Weights of a small transformer language model.
Size: MLP 704 SwiGLU, vocabulary 8192.
Architecture: RMSNorm before each block, no biases in attention or MLP, untied embeddings.
Training: a variant of Adam for these matrices, 258M tokens.
MLP neurons of a small language model. Each row is named by its layer, matrix (gate and up: input weights; down: output weights) and neuron, and shows model dimensions 48-239. Each number is 128 + 24 x the weight over its row's rms, rounded and kept within 0 to 255. Numbers have three digits each. A neuron's up and down rows have the sign that makes its largest values positive.
Before each neuron's rows, "fires before" lists the tokens most often just after its 100 highest values on Wikipedia text that the model never trained on; "fires on" lists the tokens most often at its 100 highest values on Wikipedia text that the model never trained on.

fires before: "9", "8", "0", " |", "5", "6"
fires on: "9", "3"
L4.gate540:127103136136116141133143115122102128103123089123102119122150119136135142085102130124094163136155104079120112117166113167134142105134099077134133114104096129152112130140156165107174140100092180107104111115164105105105149140136153077137102116093137171129142132173147090070139093164163071132106122133134104126123114163116137168149126154171125101147151130085110118132133139137097121089149132142127098127106140168097123105157137091148160160116113131161121162133133140105161133150134169125139102149158131134135117116116114167163103082072137105117128148095136166141146120129121150133
L4.up540:142136073170150131112162121119087122127121082130093104161107132148151136108079132132150161113114125096194156092126120181121143085126093116115123127160100149096158086137134139119124148117087178140119118126131116134147106079128141124084136137102093111109107139171141101124143109134129063191136107104111102115120136162119099156174116144119130129129123116090134071156111100138144117111155132169104116108096118119119139154135104129131115129144139144134137170153117095157131116153128152127126111158136129138194137145149135115159090114134131105131154117121145064156106133099134134134
L4.down540:127189092124132123141124140115100101166153124145163130113103140100113130154134111116114119150124128124144111151121157118105145147081121147125112145155179104121136125168132082129107103127169100126115151126092124134109138124090133126103155158154140066103106135145130141145114135082093155158162162150139151142151148140105134117146109131133105120126087160134137114125105128132191166136118129142132105121134148118153089143117097157145097122112137112129139143127136144104087137141126140116094107145129129124146132120106101152110160100158143151123178094140148113113129086138133087148

fires before: "1", " |", "0", "2", ":"
fires on: "0", "8", "9"
L4.gate169:184155102153111121134125121119096100108112145105107118107179117095178138106109180143108141104153117097125133113108128101153143152098086151159087169136109178125080134108119168119081127087113127156110120129129116116143106132118151147117160096116102157132115127115133138086094109151115076107144135108154150122117150127107133144128136137143108113125097099092114109169135145119104117099166124155128104151121122166102107117148166132115116140124103061115167127123131153116151127122150119100153105162114129182122092129127111130138135122066106118100126050141143164104093149132085117114
L4.up169:138117117141108074128144135158149121089125125106126134176080106150119134189126126112136150118108128125122121116136131121141158142158118142157202158134141140138149079129117134127154101131116120118156138146128147121155130093115131135160162146145143124104149153150147109118147112174101083154130117147110115118130102156149130128142132141157158144144109121109140121134122085134140179073154124106165119154096134119137125133184127198151144127101121074147116175141133158116158120080128144148153094121096123130132141105126114149140099106121142148136163121133132070160113118117123098172
L4.down169:076130126121112107125119166130106144062128113095139161116131157133109141165127056146161133114121151132153122183134156162120138102108121131120113128132113129100100121156145096129159092128141149114108113134099120098143169114104188106130130128123112122137155153137111126125135144167094086168182126128100127129188136113125121155117064109145170116117146143148132193139127181103161135160101124146123131141121158125106106131132092106114147125125139123099136129107119146139080157094088123099144139120125158180149115161160123125140106125130134155130129141194151121116142141083155119143

fires before: "1", "0", "2", "7", "8"
fires on: "3", "7", "5", "4", "9", "1"
L15.gate638:144133135080111165118132157129149110093124099140103156144133128156129142154108119116087115118094129118110155115137120107143109084144069126153160133051129132145152114109155171133138129118132141153149112120122157116108120141117139138126125120149113140149166122120112124124152140163158075082129089103130074139146129165118136120126146131124112103152152118123093117097101140147102063099121121135141104145151112100134142121154115141179089130115139139128108141065100119122169121163104140117125131077136140114095111120129116149107115127126119107154104135110143129128188161143120136116
L15.up638:111112118098130131142150145126113122086141123129122139115146134118163090137073096115139133123137114138108119144138115157158093096152135139127170109088107157126143118051111091131139127163134151127190115104117143123094127126083135101144112130105086125151149150101140145117112117174118071093135098137132144107133107145084060108144128125156129141127150127145147126116104109167122097132130129148130131149128127087162096154162062151142119126129131100147099163179094122146141148131084132148094143137125125132119081148095123143113125088153110143139142114126159114159127133156151089167
L15.down638:081126120115147149123112130082126128099161164078137131122165117093193129090102111097120128123143132126116102109123134140122115149148117141126118157160139118108116105082134123087120139159114126125125135103099094124140131119141137143113138145109125123096138141102117128149122119165094135158162150136110131124153138117123113081150122173153087138097160130132194130155096122157151147142131118141140138126121148144135107153121102086131108158140122123158157099168129145145073115149128136102128121109156126124156114123146130175127131098132151176139158107130162137148106122168123108124

fires before: " ", "ing", " the", " October"
fires on: " On", "On", ":", " Dur", " along"
L4.gate357:136147109108128118122146105133079152099154107087131165155134162109135116119103154121112086089137170124105097142112091121124111079143103108147143105135123145131118106142149142103150135122084132117128122135111097147163121110145119129117101078166098147063120125151107080112132135091120114142113112123152148181166126128124116161135126135111168132093119141138102128103141168146121151122140182097125120118115113160109124151155096061148146135160087082145130095124144141129123116152160089114126168128119116158155105116110140159147125143144061122107150162146136144160102137143139136127
L4.up357:129142117164130171109159115134082132115175132144081168141136144117098151117118109125088111128166118159098104088132117114146109114102098109154171093110084120092129106142125095142143142098146104130111111099146082106136138157124100141122126114156137131074129118190132161106154128138143121113138104094158158149122125176116073120119129153131118141099124138118134139128136128122111164133160118102117069107131113162059093159129103119130140150144141106148128112120146141145160153131127131080150140135126153169157080129112131152128137136070118123086139117102138141166100141119114124129
L4.down357:125158088171125140095118091136099118140110124134132136148085162089137145129115164110112086137130137101119100089111111143099124111106096156131127165142141113131174121185161128155119127148137148082138118153128128141114102122149119123115114083176146047141071147134110119158144132095103096154134117136160149143123136140108106095140143095091119131071092132142167128120125114053143158136175131130095141130116153115125086110141089156111127108136114128130092122156133095170134138148150102102136147118118133157142104141072116181157137131158142134116083108152132106148122135107135137124

fires before: " ", " December", "6"
fires on: " –", "On", " on", " On", "9"
L13.gate611:124159123129150152112105137124105148147144153110082143142114152098173166131130145134114078128135155124139110129159117146120115090156137109128130125100102130162146150095114103156113165120128088114094155135156152094137129142151139139095144123173110112103145136118081142130129063128092125081109124115163153177140157110121101138141120132125087110076111118103122161159116115132117116122129118131111153166113096126106123164100145107152134114154114103120148196136098127133150134162166077130118131112082142159172091116139114126124083094116075122152132091147126138146108181126137117170
L13.up611:130104122089159139139114087093139115110139159191134095161125128105149114127097132095122110097147161176128152133193142139150114139130121123125169140136139116145100192138099133104111154163134117121138096121111131115116118137143098109145153114144128112078124143163151147165143155139141136178097159130130079101134107114132113115142107143169102131118122178096133210115152075106133145134116111119112128136116126102150069140128071105138106131141114124122121171148116155142121147133150171136087098154130118161093136145114114126155133122114141149175137110178105127155143125120119134102
L13.down611:111154176145173158138127148161094161118154132115097144117133104142168108109133109121097141137141102135112108145125151155112142144133150125138168133112149120123103120159106123118106155181147127115142113140164148084140085123116116089124125158154121185125112135121154127149125136123125136148144114102104152116110139164110059142176127120166108149122159121148124114121086126092156133127125093149133124147117134182124109138133103145124120163131143058115141101137150117114114152164164110083152126116148177184153126149140145157112111127150164089112119117126120098127110085146159129117

fires before: " |", "0", "1", "2", ".", "-"
fires on: "0"
L4.gate525:124116125131141137130062104126106097119118117163082130161132090116114143107131138096112120124097149120150148094108132131178132157073175130114123096155121144112077130072129120132146089120112122133145096100138129111141115136120184131148132119109137154077143138072118129106135153153121108156150125172164148128117116159089115109068103157137100127122140133145078146084104116119107140159130119092145105096082111206120137087145143131164101158138105100116098115103164163089138145151130123093126122123122123131152123104136153157100130130086129134123155145119101126120168158115111140147
L4.up525:160131123115142109131136107143051176171135119116112132125102138084130150146142092102150163115132115121144126110131152107093140146121089121146084113118156126112141148121126144134125144106110118138119103136103104163140071176085094095092154102103120136155123107151092139124137110131135120115121125125168165130115090147167127106148141110115069144121118104118135133135143127123117139088105125134163113139126132135139139141133182126144146158114156116144163126158122148136129119127139113112152130122134160139129109136120096162129116116156161115093118092140123148122107128100130126132
L4.down525:113126154141105080142140184153141145118158136123197129098098108139138158094102093144102116116129146139129146128136127172094118139128088168130102145125092152120111165104137137101121165116108141120098093136120082137119142097120088107098124105127101146075114100099126144117096125137127122105118125126113109116144130119156141127159120090172150097105093146116131115121148165108139111169126132150144154152143155138166129150118131135147117112117180131124155096112108126193116119152141114143142166129134158132122080154111129117125133137114158150149084129152165123136139152119078135138

fires before: " |", "0", "1", ",", ".", "8"
fires on: "0"
L2.gate627:177117126161149111100104112132159142172150102172116121115150094115119105113116143162103128153134147162112154108096085128153166120101129128087114090134105120082083125094119114115162142154117144145123119123159136156120145143149157116097141103108151095122122111082123122150127177144140092135099132145170126140118112117131165137116131152135127070134084149162076118119080097115097087153139119103120097110155119143129125145114132089119131126134138136147129131115107137128126076118164113088128159157130108165101126092141154135131149177127110113127090107142138146081136122074105107130
L2.up627:133122111121172151161126120148144106163121132143103074107107117130147162101156084130095117130161149155150153105113149118122131144073141150131137140111132126133095131117153106156151176102112153127138132112126142179132109099162114111141149142147123121111113123100087111153158146133178129126135148162126132105109115125163143086116146128123125100161112117112100113137160112126096087111132168135132137133131161109147173169094127121160166130122113177112153151102085125150133084108137120116138122183132107121129129093125187111129155115129152105134138112168112159106148149086144135125
L2.down627:124077113129095107138146124142114116162131136131186148112109100138139159102172130133147110126114144156121148144120078116073096159099152138112113165093122141174119137124095179174126129118191108128139115158091131118103097091134092135125127081125110128123135106129126125154147128084134098134134132125116112136144134148105143129113088121103124106141152099153145103135178141157191137125112145127134158129150132126152159107121134118145135094125146171120122117115119073175125101139113106149132169152135110124105098131105143101168139172106136063108105162120106103135137185106122123109

fires before: "8", "0", "4", "9", "6"
fires on: "9"
L2.gate243:107125158116088139137110096128179099109128105112111126110101160138109140124120159112107136106083067132127128154151151119156082094084095114143140105101140115134112101164105130124148156080149101121118083103137144117115128156146144118162086122130133133122142124139139118152155132150129107125096123097139059087132118134128116135155140097169138098152134113096065140130146118120118131151127114132083117139087089113099187134151128130178131145154161112121166127142143109125171180165153157115163130113109112113135095141123130116100145159133144091106134125129120141110094126111116095133
L2.up243:124153123162161167143117112113137123142151113108092142171131120132122120162076148123122118156086135132123151113145119098125132145103129078144160139166119135106101123161192135160149150091138118090160104104133115093087154150170112119129118141099157108125106130136130104165116150096131149168115128099144103128161106096149104157164105139120145145147112136145100130188137142104172132079129117131144112142061127120062159132130122143153105124157121124087184183090137096075138168131119140116141145128097121126134164121141118086127132129114149132148129155137103097136094111125131128119
L2.down243:133194133168156170123080117102148102142147093125141124151103126100123154105091104154090122174172126096130140162134144140104139134146168149147133093168084124086135139131168100154130113142165148134179164093141161129096151100110163137114098118153153108107125131192099116134110156149129132160093108132108111161145096112127129104083142114149145123135115164120141096095090110077144109097123105112071107105146119122147120095140153130109135112175159131130102149080095136107108135115156137083134145158127111116104130133162129108135111112130125134104157116107133120134148116124141140134

fires before: " |", "0", ".", ",", ";", "2"
fires on: "0", "1"
L5.gate276:129096114157154133110107141146110173124112083118108116141100130137124135121137086083120116128131127159119139114117144091106172169072153147171122073133119137125113121118126113151149131109119159132139113100124115117125147092146107108063085099137153145104147082081112122120124173138133126115160138121139155125152112112135176097130109149105140068100119122139108131116130115109081149124142135087132108187128164178142148131125136117160113122114115152148122150070132110116117156153191126144134108135133135123108134117142158129149130079103090152097167147142125165129137128143144082146
L5.up276:128085103128176064142104133161138105140120138115107150143147116106123165157176105097137146139127124110154132115140118090130128126106125108155128125101109138117088158102134127113104177093107122151144121097120127111108114124122128073115127144092130118133167109120092108136111129129156103140105142158172137124124090133161118091141130125136110130121133153099118102150167109122095129097111111121139098136172153123113158115163098127136170178120172136121163163114159112134147144106084087132148140192126177163142126158101128132145125154107166130127133167135117128127141137125101132155
L5.down276:128112114080148127128121136130127088135087147095128078109173137133100146095149113128116121143114136135126106119129135135137130130097140161119094122106147172139110127100091136086128141132124130114130142108087146120124147101087127123140136120140117134130111155140124087160133110132138071150125135182108104117113105161126142110157121125157113117147129125130113130096150105207164093176105080138139118090125135064167143144130077134124150127139118113156089145141113106129087155104118127132105114093194159105147063123106175134135102142125153100091094154133141104109130150108145138097

fires before: "2", "1", "0"
fires on: "0"
L3.gate560:127088142117128162117066144135131172110118128144110134139138123141108161124121127101134125130139127140127123104109125119134124145131105120134128092141135151107133089118089130116147098112102115137137132078114162158118132188132133105095145110105151146111138123093105106111144142172128136120050127106180130108148098147143117134103160144135080100120153101127115125106088111112089150152175122090155099120098097128104145112175170121102103120136168106193128134120147120141128084130110154112101133118139143149116128112135132165139128161082151107153119140153095139126155141072093131136
L3.up560:130099130152063152122115150128112145117117124151118103129134065161146143126169121122153144131161118159180130141095142149132133150123114087158138159128158101099084104125099102097117154099160127144112123114125167195133103130134100131104168132124142121089122124087123161139156133150149138131113128113103125102165110117138069111083166133109086168122112086103170107132130148085116153120128128126121121129107101125155156085139126108135125138113138121129143151151092155139082109120119147125130147150151121120115129124128122179114124160116168144138127135114162161087095150132115139129
L3.down560:100097089104083116149101149122129183140116129075147096131132104122141135099143114140133117137131141119178124131120141146124131140112107108124108159167107105100099074121112169126120135122133140126103115137118140168119130145105066109128156091124118166082144085144133139125084131149131126122132104118063094136182139120121106104134124122097104115100104127133169112166128162125158151119160151126085153165140140136142160138124144107151153135127141134126167168161081123140086129113124096143160163152132134124129160137135125152128152159099168169096152139122201136105077140147142099116